config = dict(
    num_hidden_layers=12,
    hidden_size=896,
    num_attention_heads=14,
    num_key_value_heads=14,
    head_dim=64,
    intermediate_size=3584,
    vocab_size=32000,
    hidden_act='tanh_gelu',
    norm='layernorm',
    norm_place='pre',
    norm_eps=1e-06,
    positions='learned',
    qk_norm=True,
    attn_scale=0.125,
    bias='all',
    tie_word_embeddings=True,
    parallel_block=False,
    init='normal',
    init_std_qkv=0.0159,
    init_std_o=0.00324,
    init_std_up=0.0159,
    init_std_down=0.00324,
    optimizer='muon_variant',
    learning_rate=0.00145,
    lr_mult_o=3.0,
    lr_mult_down=0.7,
    beta1=0.9,
    lr_head=0.00607,
    max_grad_norm=1.0,
    warmup_steps=0,
    schedule='wsd',
    decay_fraction=1.0,
    decay_shape='linear',
    final_lr_fraction=0.1,
    batch_tokens=131072,
    max_seq_len=2048,
    doc_mask=False,
    z_loss=0.0001,
    train_tokens=1136000000,
    max_steps=8667,
    dataset='wikipedia_en',
)
MLP neurons of a small language model. Each row is named by its layer, matrix (up: input weights) and neuron, and shows model dimensions 448-575. Each number is 128 + 24 x the weight over its row's rms, rounded and kept within 0 to 255.
After each neuron's rows, "fires after" lists the tokens most often just before its 100 highest values on Wikipedia text that the model never trained on.

L4.up2065 [126 112 147 155 148 115 160 100 122 166 128 108 135 133  90 112 129 115  99  99 118 147 146 136 111 153 137 161 115 109 166 134 113 123  98 175 109 150 109  85 152 137 118 107 152 190 118 132  95 124 146  85 143 115 148 137 115 135 107 131 112 138 131 108 144 117  96 111 114 131 152 147 140  92 121 140  83 174 160 100  83 135 136 132 142 133 115 148 150 104 131 126 127 130 121 155 155  92 173  86 108 118 111 132 100  98 155 144 129 106 135 131 136 151 122  97 129 151 156 117 143 108  74 176 101 186 127 155]
fires after: " the", "s", " a", "The", " his"

L4.up3424 [161 112 132 146 102 117  84  98 115 167 107 154 121 129 126 101 122 126  59 112 131 150  97 172 197 130 158 118 149  99 124 114 123 109 153 133 109 146 137 147 124 151 116 200 150 154 146 140 166 139 107 148 115 150 156 113 126 112  81 123  97 109 107 129 128 129 103 143 134 148 112 164 122 115 108 121 119 122 129 128 124 106 171  92 118 138 127 151  97  96 104 123  93 158 114 134 147 108 105 175 134  99  97 132 103 153 130 126 154  76 151 103 101 137  94 113 134 134 129 127 141 141 100 142 151 163 123 118]
fires after: " the", " The", "The", " alien"

L4.up138 [110 129 151 157 181 154 163 126 133 137 114  87 147 175 112  90 126 173 121 137 128 109 140 162 156 126 149 115 104 124 167 114 150 112 158 109  83 104  56 134 138 114 116 127 156 127  78 153 149 139 171 169 123 105 123 135 111 166 161  87 169 133  84 126 107  94  84 137 127 133 150  90 160 139 128 135 134 121 154 135 157 141 125  91 109 115 135  94 125 138 163 145 126 100 115 142 134 111  93 106 110 122 167 144 134 109 117 153 105 154 149 102 118 155 141  82  90 144 168 133 139 112 124 114 149 137 146 139]
fires after: " (", " \"", "—"

L4.up1672 [101  97 135 114 116  58 112 125 138  95 122  69 153 112 170 149 162 147 122 107 107 173 122 122 145 150 162 123 146 163  53 106 115 122 155 151 141 120 135  87 151 145 130 175  99 148 161  76 153  93 115 124 144 137 126 143 127 151 120 144 147 110 167 153 128 106 115 106 128 120 123 168 129 150 171 114 124 139 102 116 119 111  76 111 129 125 123 110 150 117 141 136 112 163 131 137 124 107 135  98 132 153  79 101  92 162 103 154 121 107 132 168 116 137 128 118 135 117 127 191 134 154 128 152 141 145 161 121]
fires after: " |", " the", " in"

L4.up382 [146 145 159 127 163 127 131 103 133 108 130 125  89 102 137 142  74 134 177 146 123 174 122 108 121  88 110 101 157 162 154  99 155 110 111 121 123 161 139 166 148 113 150 131 119 125 136  87 101 144 126 140 111 127 117  99 142 154 153 107 134  93 125 167 111 109 133 152 114  77 125 129 128 119 119 114 144 125 151 185 151 183 116 128 116 149 107  96  95 165 107 110 131 140 116 116 121 107 140 101 155 105 134 123 119 109  96 123 125 169 124 116 178  98 107 101 150 105 112 136 128 124 125 121 147  84 137 154]
fires after: " as", " was", " the", " took", " became", " be"

L4.up541 [133 127  92 145 104 147 142 104 137 122  92 137 150 164  96 154 144 134 131 132 189 160 121 144 173  90 146 208 128 112 155 120 135 127  82 167 114 147 180  88 138  89 175  89 153  96 117 133 101 132 137 166 138 125 136  91 137 115 111 122 101 138 134 162 117  92 123 113 129 173 134 162 157 156 139 118 177 123 151 146 114  91 153 145 138 123 158 135  92 159 135 162 154 104 111 144 116 153 124 141 131 147 127 125 138 117 113 110 151 109 122 110 155 139 114 133 137 100 120  91 163 161 118 149 169 135 153 136]
fires after: " |", " ", " (", ";"

L4.up1954 [104 143 139 123 134  74 125 133 115 107  82  93 101 118 103 122 122 149 111 133  94 109 101 138 132 119 130 160 143 122 151 108 190  83 137 138 163 112 149 108 138 142 133 123 125 144 129 136 136 110 116 138 104  88 154 131 144 160 112 150 113  75 128 123 132  98  98 109 141 102 131 154 137 125 156 125 136 131 113 139  99 129 125  81 132 133 158 117  96 120 117 104  62 124 121 147  98  87 105  88 171 142 118 148 153 136 145 152 151 112 151 124 139 132 155 163 153 157 120 139  91 175 136 112 105 118 125 145]
fires after: " was", " is", " the", " also", " been", " a"

L4.up682 [176 121 108 202 104 132 136  75 111  94 120 110 126 159 138 120 124 119 173 123 112 134 110 157 131  80 163 114 145 145 159 129 107 137 132 100  78 149 113  84 141 118 108 130 145 107 144 128 131 139 112 125 151 115 118 103 113 132 134  86 124 120  91 118  86 132 124 152 139 151  96 123 127 103 198 143 131 113  88  94 127 125 162 106 140 163 164 109 120 134 137  96 132  74 191 134 113 128 132 165  86 126 147 132 140  84 103 104 106 168 122  80 124 156 151 134 127 144  92 132 139 135 105 115 139 142 155 138]
fires after: " |", ";", " 0;"

L4.up590 [160  86 122 123 169 119 148 143 135  80 133 148 131 142 131  95 161 126 120  88 107 155 128 169 145 136  91 152 144 111 104 152 133 158 143 114 105  90 112 121  87 107 134 177 162 118 139  92 138 133 152 132 130 125 130 140 120 107 134 129 133 113 113 110 143 103 139 128 153  90 111 154 139 100  96 149 113 130  91  72 138 138 144  93 110 120 154 136 132 116 110 159 170 124 125 103 115  91 135 139  76  53 150  96 143  93 144 110 117 114  97 122 171  90 107 150 150 104 138 138 119  96 107 105 159 174 105 132]
fires after: " the", " The", "The"

L4.up794 [133 156 162 132 153 111 118 119 179 148 136 167 136  96 127 118  67 130 163 117  85 108 177 134 127  92 144 130  99 131 144 143 121 106 132 152 129 132  61 143 133 159 101 118 124 129 115 162 132 114 146 106 126 129 100 146 157 166 107 155 132  79 118 118 132 119 132 141 125 167 108  83 129 144  79 149 172  91 106 136 151 162  77 123 183 119 144 130 129 152 140 118 158 140 106 109 146 126 113 125 140 109 123 126 150 114 131 130 127 124 138  91 140 126 147 114 192 138 138 177 122 134 152 121 123 112 160 173]
fires after: ",", " was", " a", " the", " is", " were"